python train.py --n_layer=12 --d_model=256 --n_head=4 --n_kv_head=1 --head_dim=64 --d_mlp=704 --vocab_size=8192 --activation="swiglu" --norm="rmsnorm" --norm_place="pre" --norm_eps=1e-06 --positions="rope" --rope_base=10000.0 --rope_fraction=1.0 --qk_norm=false --attn_scale=0.125 --bias="none" --tie_embeddings=false --parallel_block=false --init="normal" --init_std_qkv=0.0225 --init_std_o=0.0 --init_std_up=0.0225 --init_std_down=0.0 --optimizer="adam_atan2" --lr=0.000968 --lr_mult_qkv=0.7 --beta1=0.9 --beta2=0.99 --lr_head=0.00559 --grad_clip=1.0 --warmup_steps=229 --schedule="wsd" --decay_fraction=0.745 --decay_shape="exp" --final_lr_fraction=0.0 --batch_tokens=[16384, 32768, 49152] --seq_len=384 --doc_mask=true --train_tokens=256300000 --steps=8269 --dataset="wikipedia_en"
MLP neurons of a small language model. Each row is named by its layer, matrix (down: output weights) and neuron, and shows model dimensions 160-223. Each number is 128 + 24 x the weight over its row's rms, rounded and kept within 0 to 255. A neuron's up and down rows have the sign that makes its largest values positive.
A block is one neuron, or neurons of one layer that tend to fire together. After each block is what it responds to, as a language model described it from the Wikipedia text at the highest values.

L6.down71 [132 109 140 127  98 151 110 162 109 148 134 129 136 153 179 159 133 129 143 107 149 136 168 155  92 134  77 130 141 127 132 152 150 108 148 135 114 161  89 138 109 128 143 109  71  92 132 151 159 110 100 148 158 124 152  82 126 111 124  95 135 147  91 112]
L6.down202 [ 82 119 129 117 157 149 160 121 149 121 131 116 100 152 134 118 130 126 145 163 146 104 133  93 128 132 104 122 122 138 141 155 141 139 164 142  97 144 117 152 148 134 137 163 135 155 129 171  74 131 135 130 139  96 161 118 131 147 116 128 110 120 146 115]
L6.down295 [157  99 162 142 101 112  97 116 139 172 142 130 149 117 137 161 148 136 138 108 150 144 126 112 112 134 107 103 107  75 151 133 129 131 170 130 141 166 126  84 136 152  81 133 121 155 140 164 146 108 166 127 109 148 114  95 113 124 101 128 104 105 150 110]
L6.down363 [139 143 125 125 168 136 135 144 194 113 144 126 100 167 131 143  70 116 154 122 101  97  98 106 167 127 135 153 104 118 161 106 118  80 112 156 114 133 130 126 148 134 115 153 116  86  89 102  84 173 157 142 133 111  86  48 109 128 131 132 151 162 116 168]
L6.down380 [ 78 143 120 164 109 105 101 164 142 121  92 133 132 115 141 127  90 130 148 107 100 114 100 126 149 128 132 119 125  63 137 167 131 141 122 148 129 116 133  92 141 128 116 172 157 104 148 150 117 111 144 133 152 129 170 133 144 164 143  97 101 134 103 141]
L6.down434 [142 129 136 112 119 131 140  74 107 115 135  81 102 128 169 146 131 152 141 154 124 158 163 109 107 131 123 152 104 150 138 149 122 131 144 140 144 166 172 131 125  88 117 118 156 135 111 163 118 151 112 150 108 148 128 102 123 129 134 153 106  85 120 148]
L6.down524 [102 139 131 128 145 156 126 156 140 136 103 145 115 136 105 107 133 133 117 118  89 224 103 137 115 100 112 140 135 110 140 129 104  84 160 147  76 168 132 105  93 127 134 150 120 131 123 133 143 140 149 128 133 142 173 131 144  82 102 105 126 142 176  87]
L6.down646 [137  73 156 139 120 127 114 181 109 104  97 127 108 141 187 142 155 124 157 143 143 189 125 133 104 116 164 158  79 103 142 156 163 127 127 101 172 184 107 110 148 100 136 124 157 133 143 106 120 126 116 129 137 154 128 120  88 108 133 115 150 118 127 122]
Responds to: Article-opening copula "is". The verb is or was right after the subject of a Wikipedia lead sentence, as in "Erica cinerea… is a species"; also table-header pipes after Team.

L2.down535 [151 132 119  76 107 141 117 168 172 119 133  76 154 155  94 184 117 146 155 150 116 137 124 125  81 152 133 135 123 134 149 159 134 106 116 107 116 136  79 103 114 101 133 131 120 132 131 111 123 109 108 122 124  98  94 131 119 117 111 129 141 116 109 130]
Responds to: Infobox field delimiters. Colons after field names in infobox-style lists (Country:, Party:, year spans in career lists), plus table pipes and coordinate separators; weaker on verbs after to or might in prose (give, protect).

L6.down16 [169 118 112 111 104 127 158 119 138 106 142 118 117 137 122 113 146  79 148 156 115 133  80 141 101 136 158 128 155 168 151 135 143  97 150 131 116 128 112  78 133 112 109 139 112 108 158 101 106 137 152 116 162 151 111 129 119 101 141 116 134 137  89 124]
L6.down98 [114 119 159 118 142 102  96 135 118 196 157 177 139 126  97 135 127 124 107 126 134 124 116 133 109  73 128 146 143 125 150 121 160 149 144 127 164  83 150 120 126 139 145 116 129 118 150 129 133 130 133 123 122  87 117 175 136 145 134 114 143 168 122 126]
L6.down275 [ 87 120 129 124 166  99 132 129 132  98 139 114 133 119 132 124 117 114 164 144 143 118 117 150 102 127 134 107  87 116 135  93 138 136 140  99 168 107 161 165 132 179 121 121  95 138 123 113 117  89 106 133 136  77 115 164 157  96 104 106 134 141 147 141]
L6.down298 [148 126 102 104 132 117 103 161  99 119 149 128 145 137 178 123 162 121 130 140 180 140 111 129 131 173 155 127 111 117  96 103 138 122 127  94 113 134 106 153  91 122 181 144 163 102 143 122 146 159 122 115 179 114 101 171  70 127 126 141 188 105 106 147]
L6.down403 [107 135 135 123 110  99 178 147 100 133 115  91 144 131 139 188 134 150 163  90 140 153  87 140 122 189 148 144 107 141 135 121 112 133 170 120 124  96  82 116 114 139 135 119  73  92  95 113  88 152 118 124 120 132 188 121 136 151 125 107 135 139 141 101]
L6.down409 [103 120 177 107 114 109 140 110 140 144 106 142 107 139 114 131 109 128 149 112 154 128 130 125 146 132 154 150  88 105 118 145  83 124 168  85 133 134 156 163 169 129 116 134 122 145 117 115 127 170 128  73 140 137 112 138 114 122 141 126 147  96 111 149]
L6.down417 [148 155 159 113 112 129  92 141 106 121 116 128 177  90 109 193  98 149  92 129 128  93 141 114 118 145 143 162  99  88 137 109 107 144 104 112 125  68  86 181 141 124 121  76 136 111 116 100 127 139 139 158 128 123  90 136 170 139 110 121 155 107 110 134]
L6.down650 [ 76 149 104 109 127 140  94 108 176 107 161 127 135 138 137 124 109 153 120 118 133 103 178 122  95 130 126 157 109 153 122 138 129 143 150 163 179  87  79 106 127 136 111 154 129 120 103 103 128  71 106 137 123 145 158 145 147 128 143  87 136 104 104 120]
Responds to: Mid-word fragments in names. Short word-piece continuations inside rare or foreign proper nouns and uncommon words, such as Cha-t-man, Pu-eb-lito, Iro-qu-oia, and the hyphen in co-production.

L2.down543 [114 131 123 142 146 167 111 115 111 131 106 109 100 151  98  97  84 126 129 153 167 124 145 159 167 160 125 143 136  97 140  95 113  90 102 131 110 118 156 130 122 122 151 134 140 143 137 106  89 102 162 180 141 109 140 125 141  94 127 119 118 106 115 135]
Responds to: Place, date and suffix completions. Country names ending a location phrase (in Brazil, in Canada), numbers opening years or dates (14 of 1499, May 14), and word-final s/ves suffixes.

L9.down26 [133 129 131 119  90 133 140 125 149 150 122 151 119 102 121 137 136 139 131 126 157 139  91 143 121 106 120 148 145 145 117 159 128 148 152  93 158 126 100 146 135 135 154 140 145 141 153 116 143 144 155 135 123 133 114 134 172 145 124 128 116 137 119 118]
L9.down66 [133 116 141 147 113 147 125 139 106 140 115 142 150 167 153 131 176  66 109 130 137 125 108 126 117 162 169 154 157 147 145  65 128 156 129 170 141 117 134 143 120  89  85 136 142 112 141 141 114 141 114 119 122 101 127  87 141  76  80 145 135 126 102 106]
L9.down102 [163 102 123 147 123  98 124  83 135  99 141 129 121 127 131  83 110 137 127 137 132 111 128 120 104 148 125 113 175 108 138 110 126 145 135  98 138  91 126 130 154 167 116 137 158 115 100 110 163 130 104 153 141  86 123 157 176 160 136 114 140 106 116  79]
L9.down120 [150 139 118 119 105 110 150 148 157 144 127 110 144 138 147 144 144 121 135 121 167 111 116 151 124 153 121 134 139 137 139 184 124 171 105 118 140 115 118 130 151  63 155 104 152  89 118 125 134  69 120 120 108 119 138 140 139 110  99 104 136 115  91  83]
L9.down235 [134  53 152 146 101 150 149  62 121 162 105 110 166  76 131 138 147 135  94  86 127 140 111 132 129 107 137  79 125 119 132 157 157 129  90 116 125  97 127  89 176 106  63 126 129 118 154 126 106 161 126  87 105 147 178 153 138 116 148 145 136 100 131 153]
L9.down404 [124  84 168 116 150 153 134 122 140 145 159 109  84 107 132 133 179 128 144 163 119 116 141  87 109 136 154 124 114  57  94 151 145 129 131 101 155 168 130 112 150 142 121 105 113 120 104 144 133 123 105  99 138 159 152 111 129 122 149 120 137 115 149 120]
L9.down610 [ 98 173  92 134 114 107 155 169 196  81 147 131 128  98 146 147 151 117  81 129 168 140  97 187 167 139  72 165 101 123 131 154  90 142 138 134 112 144 135  87 118  99 164 121 131 147 145  66 140 127 115  87 138  76  95 123 134 125 115  99 141 128 125 122]
L9.down681 [141 104 129 108 122 152 137  69 106 177 129 121 144 124 134 145 135 138 119 133 131  98 124 127 159 113 141 113 100  94 129 130 143 127 134 124  89 122 164 151 187  87  87 122  91 122 125 162 148  95 110  94 152 129 160 122 180 128 124 134 105 125 114 120]
Responds to: Before upcoming proper name. Tokens right before a name: the "=" opening a new article title after infobox lists, score digits ("4-1 Liverpool"), "known as", "against".

L9.down9 [147 140 138 145 108 103 142 142 107 126 122 139 149 124 128 144 143 139 128 154 189  92 145 128 119 127 116 150 107 145 106 134 174  93 159 152  85 125 111 138 112 116 140 155 123 129 134 116 140 175  82 127 112 137 168 131 137 140 152  91 105 142 152 143]
L9.down23 [193 123 144 105 155  76 117 164  76 110  97 117 135 101 122  95 110 167 130 127 180  99 120 111 143 182 112 118 115 131  96 157 147 101 161 103 147 147 136 108 119 158 143  99 147 121  72 128  92 153 150 114 137 139 116 157 126  99 156 149 114 120 137  70]
L9.down67 [ 88 126 107 129  95 138 138 120 134 130 133 169 131 192 138  81 129 159 128  87 152 108 177 133 136  88  98 147 140 174 107 149 118 153  73 115 126 120 149 111 124 145 138 151 111 134 139  94 111 133 125 158 157 134 144  99 113 106  92 110 133 152 146  98]
L9.down278 [135 130 149  99 133 118 113 151 112 110 150 109 119 132 156 142 140 155 133  98 139 126 115 115 120 113 124 129  86 129 114 124  92 110 146 108 142 108 150 103 119  89 140  96 127 138 129 122 124 120 125 123 148 160 176 186 140 148 142 131 127 122 113 111]
L9.down439 [139 134 111 111 127 109 135 130 110  94 136 135 155 123 112 106  85 157 116 146 123 127 101 129 151 146 107 129 145 135  87 118  92 139 133 138 165 127 115 135 110 140 140  73 104  78 140 137 140 130 102 123 155  95  87  90 126 130 109 108 151 130 131  72]
L9.down617 [108 140 136  79 150  93 146 165 143 115 166 137 168 103 153 126 121 139 140 133 116 101 136 125 123 110 119 112 119 115 115  64 107 156 153 135 162  65 125 120 113  98 167  92 159 157  80  79  95 139 111 116 135 164  92 153 136  88 157 113 135 136 146 171]
L9.down636 [124 119 138 136 122 143 142 100 107 160 120 127 150 135 119 146 104 145 113 125 133 108 127 138 127  68  89  99 137 130  91 124 111 149 133  64 155 105 126 125 126 133 150 133  81 114 123 153 134 148 120 141 139 159 105 123 134  83 128 127 161 141 179 174]
L9.down663 [145 161 114 102  96 143 169 130 124 109 134  89 105 141 123 106 137 115 147 120  84 130 111 135 119 120 127 125 149 120 119 126 137 129 127 167 111 145 148 111 135 142 105 121 102 139  86 137 112 132 153 119 102 110 164 103 170 114 136 165 156 113 168 109]
Responds to: Mid-word fragment tokens. Short consonant fragments (g, b, t, d) inside words split into pieces, mostly names and rare words, e.g. Ho|b|bits, dra|g, Ti|be|t.

L9.down255 [113 121 129 104 118 103 130  94 116 117  77 121 177 119 173 138 148 124 130  90 152 134 104 147 124 129 155 110  99 131 131 112 117 137  84 111 148 105 155 179 167 133 115  91 119 112 155 135 154 138 174 101 119 163 154 140 138 132 140  97 158 142 164  91]
L9.down381 [147 108  98 116 121  88 124 138 143  79 116 133 116 103 175 104 153 137 131 118 137 166 135 124 177 135 109 161 125 109 139 109 131 110 141 123 105 150 134 145 150  95 174  97 171  80 107 135 124 133 131 119  92 129 119 122 154  96 167 140 108  80 134 154]
L9.down475 [132 139 121 116 113 109 165 164 156 102 168 161 118  86 165 103 130 155 149 145 150 117 148 132 144  91 165 128 119 123 128 169 141 105 102 143 163 120 159 129 119 143 150  94 135 131 103 111 124 121 130 103  94  79 137 150 164 154 132 154 107 162 125 153]
L9.down499 [125 122 140 101 129 125 111 127 165  95 138 134 108  65 195 153 132 120 195 120 137 144 156 128 105 121 134 115 162 163 112 100 123 120 137 101 102 189 131  95  95 107 127 132 145 135 139 161 129  54 167  67 132 108 121 112 117 146 121 114 118 124 167 135]
L9.down520 [ 98 115 159  92 124 141 105 120 114 113 144  90 129 145  89 132 113 130 127 117 139 122 125 171 153 124 138 110 121 116 166 136 136  92  89  77 116  93 131 119 130 120 139 136 105 122 159 134 150 127 140 137 146 124 159 118 137 135 143 100 121  90 111 185]
L9.down524 [159 118 152 126 127 155 137 127 124 111 122 145 140 125  89 109 125 159 142 124  87 155 178 136 130 105 105  83 110  71 176 147 169  73 127 107 113 138 112 108 102 127 123 136 121 123 165 186 109 169 129 108 154 134 112 162 111 135 114 135 146 143 124 148]
L9.down635 [100 150 158 137 184  82 166 131 136 137 113 172 160 125 158 132 156 120 129 136 147 148  60 149 158 118 152 124  94 146 172 113 124 138 153 113 141 173 124 111 117 132 109 125 119 109 120 130 118 109 123  79 108  81 135 132 132  91 134  93 123 139 149 110]
L9.down657 [117 107  98 154 134 136 123  90 133 135  81 147 130 102 179 123  62 145 143 156 143 134 116  83 139 135  90 101 142  73 161 136 132  89 119 128 161 132 148 119 151  92 143 150 133 127 137 130 140 181  92 136  99 120 113 128 153 107 140 168 123 139 172 136]
Responds to: Word-completing suffix pieces. Final pieces completing a multi-token word, especially month names before a day number (Octobe-r, Apr-il, Janua-ry) and verb endings (conduct-s, reach-es, enabl-ing).